config.toml
n_kv_head = 9
activation = "squared_relu"
norm_eps = 1e-05
init_std_qkv = 0.0224
optimizer = "muon_variant"
lr = 0.023
lr_mult_o = 2.0
dataset = "wikipedia_en"
MLP neurons of a small language model. Each row is named by its layer, matrix (up: input weights; down: output weights) and neuron, and shows model dimensions 0-191. Each number is 128 + 32 x the weight over its row's rms, rounded and kept within 0 to 255. Numbers have three digits each.
A block is one neuron, or neurons of one layer that tend to fire together. After each block is what it responds to, as a language model described it from the Wikipedia text at the highest values.

L2.up1911:091081134195019140128095135125134114163061171096135154128116119144093117098110169134097134127142162174158077114109136053124073091119148084141083107141107167138142196133135143110131126083161119152186105098123136122146129134134139153115096137095177113093144193170128131106128108133113099142059169103141183120160134145159167126152154127128154105138142218136103115182096170148177115187122100098132125162125146121165162119106136138161104067063148087160175179119166115162103128103189141189132066157112089081098148134150070115111141111130113096145163162101091106153093167136092135135
L2.down1911:095129111120134113077121091128153194130183145129149153175189100107109163117115172135138082133169119100075041150116176047129050167140188158108122161098049110161142122197109104098127095188200124170152148099081102062168125077121070164156095133179166073209139131123115178092127084090100156173162116136103121092135122123142108152135192102106097151083166150116127127147143115073165165171095163035079100163142145126185099136131138134132136089068146155156168164058111143124167167111104134128111077107137140157148075132063103089164108162120153150165131130127146107100120135153162128158
Description: Pronouns and plural people nouns opening a new clause as its subject, often after and or a comma: you, I, viewers, visitors, people.

L5.up1051:171114166124117099097143124151094154140112113108118188172112110122119143121151103142134133117103122049162119121129113099140058140147128091097131162141134150184095119052093070118172142110155127159120195103096117184136145143128143150165112105152113173159102107118095157091120173125066043125140142094109140083151118153123173128136140128193129100125159119110052146108132120117121121119122108087130175128166109094148144106140065107156179105126087109095140101074138145122099028164122217126164141121127146128105103126049138162195133153137130118114140151150109104155156138109148094077
L5.down1051:104079113169108089198153165137131195146105119138065136162142107155191144170152126106191095162133139109089211176088165140131113172165064154147027194094197099100124159162120084160115171169130154115131140155104126098101160114144105100086156081080150143141149150120114094157092168139125126121144137144132141151141149139110136158093140101185124149150110123093121083098143097095174124070113122077099096083177132123117163149095092112141169151129095145124141181114135182125138157125161203091154149124148118150125120131145163157110090130146125184117153143100146229102122100141156131176
L5.up1127:114125154115124128135103124100160167132152101149138095166170143138129148095169135150191163143114119129127134154090142156091187047155120126160171053139085125092176130191149137128099153102157152099139097083082068157121169190209147140174078172169137108123118034125092116102142087162117142129095137120108166120124143092118100185122077143155090108155145124124111119142145102118125090129142099183139142086129177154128215146117111157144111112140194139069106115134174213080115172117126083184158109146094162098190098114093099088125144050057155071132096124145136126121104108112142148113
L5.down1127:111118134129160103128138115144150149130134195126121207110103166158093138105140153181208168208171069069142146104141133165141050187143062157182079169103133194134157128152081133073182123124070104143160135163149165100146156107142159144131084141190111109137171133159149156078111103129071108148188166094139148104164050077133165131093162104156110099106111134132092109146111131132127115057100162100117164170083125191099075151146084143195140067066094108155106123106106138133150110168107132075153120155118165064123137137116108101126121184087138126126161147237091149138109141154128087079
L5.up1918:137174100160106084121178119123152112154152144195155149160166142132128125163120125125109125152162098121121173116184093171162090060147144137155147093118045122062120126097145132170085165134130049164104169094097125170096138081111137138180086095139098144151072107090148147092140175065100074129124140109105161107094109145144153187108106126054129204133079133103160149135119157152158090166145157182080117116080105172112173106119055102106127138139091156090125073131103186160073134133166105109114114117111160091116128137136155161116139125134115140185151093113153121136128103163105096121
L5.down1918:096118160097118132112132183090028124117087112113094167107084138133081145123088103156150085038159174096133092121131162101136091146159092126163119155164123142139113150121108122136188128122126145116109148060105148102137185178129172073080179155115136112151108132130153163081076148088037101122100166133152107103118135142166125083122079144147207129195107076134125078133148134104118123195170167188141091073149102134131138106105087114098171134132154128091102183130150146152108078134200186175092148111083129087154133113153156145080141083185111097141124107070168106111070141115126154133
L5.up2072:110125130138179089145134110134174123118108069150090093094188086163124161121132109173152113058152087087140151119105122138117075177148120141123163154167128122131105134126139091140132148087092140144124126116124096174063103107125166109182155103045128111123125063104133146138176118150120146120121059162111120142115147187133100195189136117101191157131136145104063153164148137103062179091177114113113099110141119119135133082203125151099137159143161160102148120134100166148121102125165139133130149110090148166136104134085112179127141131120087132145137092103065132171094167122113178119
L5.down2072:124143119114107106127119122118162115104085152095097069136127152133133163096114066123099117134125121125106097147178160085203161146118027061152169165205118074220129098161175100097194145138121078146149167118098067121051139127123109134129068170122092139114101199173120140137130130078118187083133147081125094118114142128125192148102120071147150155108159179180110129136181109121119150087135117134144101107169130085164106126152097102105105165093157143142120173096112132108190102148117128104131115121095117139155114071066101108125115085152157188163168181102183146118061131112124080119
Description: Middle word-piece fragments inside rare foreign or transliterated words and names, e.g. Sanskrit, Japanese, Navajo: pad-mas-ana, yam-aj-iro, Nav-aj-o.

L2.up1249:188157063148114089078161120104112113166160142141160110144180072157089107127149071167107098179119142145147129114102071050141109177109086146118116149136081160114160140055156156144070131150112112153158173169115158104137135120083170134106093138135143128078125111067128112157152151100177074081147101112124133158076152067195124060044130090135171110120175204138093165185179139160178114149137183142142053117107120124142147123161130118089122131136131138139133113143106083101149041155161102107144106130194083146121085144119144118138123108135119133103147112111119105150171150086124150111
L2.down1249:093143139135098111069145165041096131081110159187190096114120121082129161114126173124128134162084080227124116145141161145171153157113096123177100144116079097138127136116133159175175136178098135130118142146108151174096124132187094159126149144080121087107115137120111154112091160162124100109133168191140119135094142072112152133137159181124102136109134106150031095108122165093102114141157146153124154120108111168137078154181064148087099166140117101213216170105115115182106094163161101097140060132160143157141115102081174160111138100100154144111162165041168119105128145111157110137
Description: Tokens naming a sports league, division or competition in sports articles and stats tables, such as MLS, League, Division, USL, Conference.

L4.up1291:204189140180117082134168134073093137173132179160123157155133131113109173157166085145148186172108174113103109142130104142144150184145060149123115147139078126144125165090160158171086154125075174115111158131153097119153094206179135083150085133114054116143142157004133122163136135106104060114127089136092091133094099118109167111097189065138183144114055134166120187105114113138111114134125159140148121138081125115117152128146129056118142116151121119060112146098117148090117089119082086108122110150177100146220090179125145097170127069130155151159124112135058128164146109124149127168
L4.down1291:175111120140080019149166145072104116108083151117127147132133133172140162115137156153143045111117051175099089194099074159141166171121103188084152137098101154133101120137183163105137129173079115141136145065118116112114104153140155117129164162150101161119129125113107209126093153122185074136097143146131170109080078119078165109143065098094166099134139136102114189112132107131100206059178118111124167146106125171084047124148129155104172077166118144162143115090078166134170078111119097122150157142163128138148177148148125104131121144106176165051124150128112173173122128122106142124
L4.up1633:083112150132140109152093179153099100159095113127160088130124104112124121161153091108154094092109153164203189081130183141109035105112139172123162144081119163126113065113158168176153175106110114153078114087133107148114135117060105146159143123077115152161108135116171130147135223131166145161206159192112113109130152158099107120090162087058173058118138150142182212142107059145133070149135124122113126147104120141131071054131154159135150110087119135132084145107140087113139158100167171155073162152139169121162161152093143148111092092117140123158104151169141155125120168118118130142
L4.down1633:082112131146116081135129075178160177164153180127147108082095136050149125115118140105107119109101124141065142116155164106109167087089105072144095047153086131110078126111179117169154186147131162065148117139119090104109120125108165142104142119155125169115159113177119080108117180127104136148122095140154142078124055117122163119131154184119149081117125155129152113172180140125057167126138100106139193117106156175103165170142136077068160102116107095105149066085140154129133073076130118112151185142156176118071095110107166104128135179160102139120139146146138150182135149109129106155
L4.up1746:188128140073136139158112125137107110119099131127113126133109127092054123107078169169170141152134139147158111150128098093153107148128093066138148128139105125149127152056141128127121186162121169165082104195107149192121168145090066132126147160143143135140138068095116075199156160168097145099120109098156140144119148162142067098155122126158166116165123126113106161159153138120088109098100119126133167129112148165085134074139060105091154186146163144129113124142132110137154113057098151114137160099075115141126061161153114131149172168125182132144112157154123091162101094169171164118
L4.down1746:236104147125111120155142141087081088119067145129096139140178100162147145096166109160073100192149143128044134206127118187115172168141171172091157116096111165185128110099112104120175161113130132123111175117123141159105104147150084097143146114126100129137213171101099126088097081147077141111123078162105132155115103103153200139136095079168168154132171130118156103123118086090140109180027160123100123177121136110098063143148148132159145134132098125085172122095106139148142159123158175125151115104172172168153140118160114150142130150092164115099132170089155102143189101184178177141
L4.up2111:201159173158124093161101137120157151137115145158152102129125083132118151141138122056153077162110162142197171103171094118154126122083093112118116134139103143133081107102145121133105178113114122081118142169133084147105153173142092213108053145097149107140153101121159089092125182050074120131127092156169136152116109110151106115091103089132161131060152095128127114174181098121152096129142155144111112177109139157124143062161147095121114093110137095095168065122167112136137087145080066079107142113127056121112077152062130147177102132086162109164144101163093087140138109036128171146
L4.down2111:133195205094188129103093136163128127141132111161164104102099143106102135103055154123096121154082159185061111175113105165166158167113074132153121149095152126115153165143088122087128182090133082104210174203149110093118110110132116146156167147125127158116186098104145109133108217194074138141132149144115185103143129129208162106098113163103113125140128129089130164131185095149129125138137157148072168174130112154108129144125116155145102091112129153119155109114151095176213124130110154047099075067162120117089135123119103152073155171146104105059158130155163137138092075157094132138
Description: Fires on the first word of a football competition or body (FA Vase, League Two, UEFA, table cells before First Division), and on nationality adjectives (Japanese, Portuguese).

L4.up285:120092147105102170155122135113084115168149146130136132106094141155144146159087082150167128144117116133158088083091114092140126178088123137090119150084071071157158120109184152115078126157152115126161112027154114107138108133134186150152018134111120094141105096104143128121125112066113121146125078096141141095132111130124146091111090146118134140141110159139139132105144106118156138095162190163103129154124067082094144137145137132133113136197203152208161118189151141137144123055149175174098105091135155143177125121146187114173162115113117139169084099097111047075154146089180167122
L4.down285:153080136150109157126072109174175154110156138107083133104132096159138144132141112119179138145081138112104127143095201115149117153175084098124115155095131156104156174095152147121175081125129138157114133140120121239097086195087119168100072138066120100201121115123059170164119134160147088170055061075134069152096147144099148164135109154074150116117078139150099142189097148121119192115139108046102101186115099129074044110146116076099136197184172138142209155123133087098181117123122086136118118126060122126147101121114165140136150168125163165099147106185144138089170121127108128171
L4.up1018:122131175174120128123084143110098056132141141097174040127119134093083181151133160169128195130102140129168076093126200152169086188098141124137156113108082150108151140124144100200150128126131166176095074071174135083149171168111100126099164101108156104159156167147075104076124143157084112128144172150055147097078156105128127150141133092111127111124160166098130096116128074079173169137173140093073067202130140088121086073075119099105206097163146126165147128091176146135105089096147147159157125128053151093161130117153145117128127120132156107093073127079146087101083183143161065159
L4.down1018:162164131158105097173053121094151155105130093108163117054183095138178123143093108110115050093153122169113122122105134116129063103195139132081153053135051135128163128126112105124099136191150124133119135137164111144170120172148125084117069109179091132147111149146147147106096128162130120170128153168130109142197150172133092073101094151102142132142151155084125160126099073124119106126154099079123083152128154083165146083069138115131134122113125063126115127131141148130132098166098088181077108127126100153174118100162200168129141073153087178118162105118108140091056119098150101117
L4.up1275:114109147167092124133112122142126155198134149167162138076154136108161176149147097174118112119174124148102130100165172139150162122096151141098118108127121118127127154118172144124088090130199103159093100102195151116091078134225173145160111126080185103171148070088155129105163100096072080113124113095096156088153110138120117171091109146167122086112143111086103173103141179021123153127149110152121143113115127074131108171120108145111150177157116047178109096119173083206136085092084092109126111121120156168152147128109113119156162138160195098120122179076120122123193066130181126124
L4.down1275:132111125089123108160122125154111104187190175119131136167118105126161088098087143059125119111163201158139148108132183149141100060096150144143114166146224090163119175160168114148125096179149134132154108125148110133134137141140160065158112114102105081197115148179112169087105120117161080117103111172150141107064146109155087117066121149132163124115163132145144131097095101119102055137100135009134123127142169073067127160142115134089150193131139157174173136109155062126089117170112118139100167171106129112119063140117135118138136136124128135081132113116134121104155143150134076151
L4.up2019:172108187107089132077038199130091104145154113102122101080131150159142149171102169143106136132143132163125087159126121145149126117097160106129106089113120150159173192098150160169122143179194125106124127102124130114178115105149092158137144146096098181117176089111149168100095116111057118146100090124144235132106115114150138137178151115141139078177111167127136109229052137204107120137129131098116158129129109083147128198125130117113157094142099097155151098114157130152172188095125126077166201147128072141110175110154117081145136053099138096128129091124077142109137097159132084140
L4.down2019:108097120130115077135171064123172143172131129139142154113123124085175102123139082103073097114142160136089098129142124054146122133139142157115118133155099155141116181173126140137092117133188174134153093119065121024112168140137094119162084132125027142106066126164122157120116071118153098115094134189119127147141147127141111086104125142185064154171143136092150133146108138130201099139108131065078098138101160115080125103109130159140106141162166113175177089050111090101158128122086081173142155160092186084126176123173136155152146147116110199101149077107133111121142150162169126093
Description: The pronoun I opening a quotation in reported speech ("I try", "I guess"), also capital-I word starts (Ibrox, I-10) and sentence-initial She.

L5.up2035:127122170082156098111166161185132149137142183109121092130192107151203146130194124144099144156075127145118097110165091140132112109078138097122106091154144097121135141098113164102038095132128123167106107081138085106114153113156123143137153151121073099107133133123207099127120156107109137154151063118145175132126092123125149196165124106116097103102166157061151133213092156122141160073090148059163121133144132126185093121156124173103165100120131140147132114158191138120102107117057125088123137128074135060135150088117115156097128079157191179124129141081100098104177142108131108065
L5.down2035:138101146098144139106120135109166098169097084112164142190152131105101125165047135137151195104144134232109125123127119146132116163175158142130116125109088171157087178192120058108154137171103174146117079145151161139124190137114091091134136131081133121106160134113082141073127155164094143173144175101152158164118086143132137108151089130115135177162105147116099122103117127121176133167159073151122136184150179131209135094148152126121085134156102172162128172104129172206108117125129177080104137161114199087084113165181102176085147139120088103082051082118076118091113142159180096129
L5.up2047:128142183113131183163130137191034104145114116152141111103114059182139118155131135111096131176121157145141089094154137113203082122147156116146140154143120139133153197210181181128122153135161132134140076099100130061190153132104201150148091194116086104152183126139108162119121103114121060135080110149134167141193094083114131105174117116105148093135123120067093112137119175101239138095136133118119114147142118097135099185187102122134147047098128106203088122181133093101132104066093129161135117107064069117151166166147161103089115146092115157161067180095098131111121108155165108126
L5.down2047:121073140106105129141116137152083169119141133167128142100113153061107110092123116101161182087200099115147125132089111159135065157139143084146106216113092111146068147130118131054155183152163168139123099112139122064158145101124088053091150072127157095109130103148094221090124185198149137180091177119119114184172096149161139125123114116115118130081165137143136091114119119106142122180145097063163084139122175155209121092160128144170096138096091087114121161093122123104142127142138117160138102138098164047135138110180051173140143101153134138156101121176114125144115177192106122176
L5.up2151:141139167126130202119143156153053193178119040126136086203157142112110137101166135097138140184107119171147197133122128144141093127130069142122104113175136094105188068139123193159114107115109177090127176121157050141088158171107181114126131145076144142126122183137144124099061167116091112097076109148124071210098122109119122106188120095207112158105127096098152123151121092133148184175116100181112127096143065153120100116105202103133091189133129128135152144116176058125104187195095110118093181203122138155149153140154116169089116120105173158087134156115111125140137093145166197173
L5.down2151:152135111044125118133152151117096156140108101135097139113142101126143186108152142149188132130167163147089169123165149144118090112165181089129084136140135118142145152088140109150132124102062146055189136125196121126160163170184137134097122150079133115125128053148157118128060151089145148152088157107142134101106125170133125086108177169179129206161111122104129128124139177121226101129131144106059078118112122175169087081153114031110133098126115111099134119189130157106099222161146145128116095137162178119141165120162169096086109080110121198130121036159072150154083144128129110177
L5.up2182:083092182173102118112104174097115170155193130129185148069154092197176149147113125113095089132122097153096083071137147139161118142124134160053197139112139126116141150113156149146160141112135163146141060132067051131125176136141136160058180103150108116093134167152171126106104163168096114205118090081128136100107102122182177114100115108085133138136153094071165134119147152130141125126095128124122097125134118161198128156130144085130124127141128090125178092155106126136109077091105108118147146152128145162138133139130055144152155091171087142098099079128034103037132105147148154117
L5.down2182:131107118118136063131051110073119197095121101130226035155162110083117114160074104010107119141141138174104104120091202034125116142191112079085113166170105141169190151182179119104089149088135143170119118122136138074111129149128108154117134102108128110119150140147098194123151162158114094107111115102107120102122137161132117125094134180109156130160201102123133143119136129106157092119151159047097147117089082111134125145092145102129145142111169100161139136162181123140140182133132102168110171097172194161107144162106085166129147140194080080118123098075135140061119119201159098115
Description: Pronoun subjects that open a quoted statement or reported speech, like "I don't think", "we had a blast", "Here we show"; weaker on table numbers and compass words like western, southern.

L5.up389:121151177081087159087124134146098087156101159143090119126140094122115100140116119120129127199086137105097150101132081155136108137122059187078137152108103122113128105146114137094124167136119110114105170139099099118080183141118150180070134139132118068116149119098123115141070184097163130142153120234092173142115131148146182109133124061070135145117142152135155160120168122128151199132185153162124134152116095121185169107185157093090094076164148129134153057109124070129156082153083060103146090095208160184140109138129155184140131056150156144171173080092156135129116173098074104083
L5.down389:102181138112149089156134170155087135097140139123125130146135140110094145148039206139085118185101082135067073154107109096154158175145059136154129166190104163136113205087132176158064169148099155127139167191071123106096117118131111174086148152062144125152092129124076114065123116117163116079108169116106136131112119077131145097067130153171159144086123181155097145103154145109043095131124123156150111134070107096127110169163138124122180175132066181141179090128086136125168123170174144176156140140181111150123160094096145108129172215082103169086140125107157143133145095179100124130
L5.up441:117142049124111151109116182131126082143137104153186136104073129141083153149115131073121184161183099151115113084090152134194115132097096154119102157152126143131141093148153099088124116166090105100173112137112129145150135129147164184186127143130153080098100080064142108172120173096081130101135099144143122105105122138144135137156176088095149147078130123148111119127165143133111200146172140151166139173176141179099148080137115119172135136111156058131144094106100105128188080081109043101117195081146104109135107160153139094099127100076137149119188083148116115104100210140128115194
L5.down441:131174080110132085132127145158165142059107096094115137136102093092140114105145155123147090168169149158077122142124136105127111108162086078183154135137143170124081177116214154159159139155120081127207180126171134160103153120051143189110123130107193110136111141098167060061155060102170104141118137144169149123101128083201117108119146107075126162139133154169131138092153071118162127105159142098083087157141153140123121129133087152123140091147101073093147101106054128216136141153128116126046149123188155112180092118108144109107162155089083125064165169140178113120091136126160110119
L5.up1119:123133055100175186135144163113108090088127144184140147121134108107095120181090136122086093100157176114101094124160127098155124166136123133067106157151098090067170150163121144098130134175104113121176136128114130132130135127127114154131117145062131159159117149061117117098070176108110091128140133077078178118130088096129195049099138125110161181137155126138082122115111115145178148122129115106101172078116088179142168091109085135134064115144109105139120077073145165077122157146128123016124136139150114124114110126128167093113157124148196162148126157081103157103109145117161135171
L5.down1119:157163158078180110163120138103100110060133157103118143093158072108137104143129135199111125102116167157057112114136094139162123122114160200142083172139135158122125173159109149103151131121125117116167167157061066122132101105115132085100150134090097127120118101164093111120113102160112075098090184084103169120143133116166092153070116159131144137117088084139125092105123081107102067155142131142121089133098076132115198160151117130156136155134137109115088129158101147093111113116136072125116197118161093114144149102107152121065092162057137103140119160135189102154089110145070069134
L5.up1969:116097056157136127084132165155131088119167131164081158185116148102126102141107152104144083180123169161129178072110111151095115095117140142118114076166062140096164100134138145119084102147096096091151131164129141125131133109141157180145152148069087130104088139120179105107167169149083161114107129113121124095151098126099151131118169076125123108148153160127185140121101065094173180105139179047130136179085108219128134122115155158175147150103095134074144095055119132174108132199142072144094050118151080104137076120113177111123128110097130226044165150142139106130123188068131143127
L5.down1969:145127222069134157156097090078085133116055107110121168060154146182054125121073114172142084047138119121166099113150129153112103159114122127171111112138142135103148114113142141127139130124154149170130128109130133088140140156162093064060158112216147130202148113182038151146079095110136127118105147120080128168109137174119090134136091194118113109141106099086151104163128139217078061141123081146172137127138141088111072106189193110087105087149102113148129165182164090080105115062164177184179136110130169165118134173136111159132137166161136094164122106109160137135129104101104145151
Description: Mainly "the", plus early name words like Singles or National, opening the league, division or music chart that a placing refers to (16th in the league, number seven on the UK Singles Chart).

L2.up1687:117112139191053123143144129173083147188113088116167114151224137059179142106116105134117131070100122103131116125110125106177129137168081181145081157155089140127116155067178125075108136143167115127162085104092172147103142083155136112145138110117139108089133179053156116124092143125147063138139127120104115127133139109142137132140141151180088126075131133144183120219160090125110193131136096079129135169090138154110093168117159155117086107179132113098132088192179106129126134097173111149120107138123122109123093203073097211139179101141139091093151085093102103153137170057165190181
L2.down1687:096114136149105109165151147170089108069126104116141149171093101188134162085113081071145129129153106085090130156098077109110120135127114099143167169136127138106103160137134130129103165097173105100103136180165134117131091147115198115111124099128161132115090054118108154125166140159137120177111147155130107150149112116173163118094101082162087110149064119145119148074115114138094107088097091125131177151132123110060134104099086135090107098101101138118046149116061163073145111106123181133140123155137101109162108080066129100149161086108133084039133095129146162134161115205124068165
Description: Last word-piece that completes a long, unusual multi-token word, mostly foreign proper names in tables or lists, such as Hermannskog-el, Dimitrije-vič, Karunanid-hi.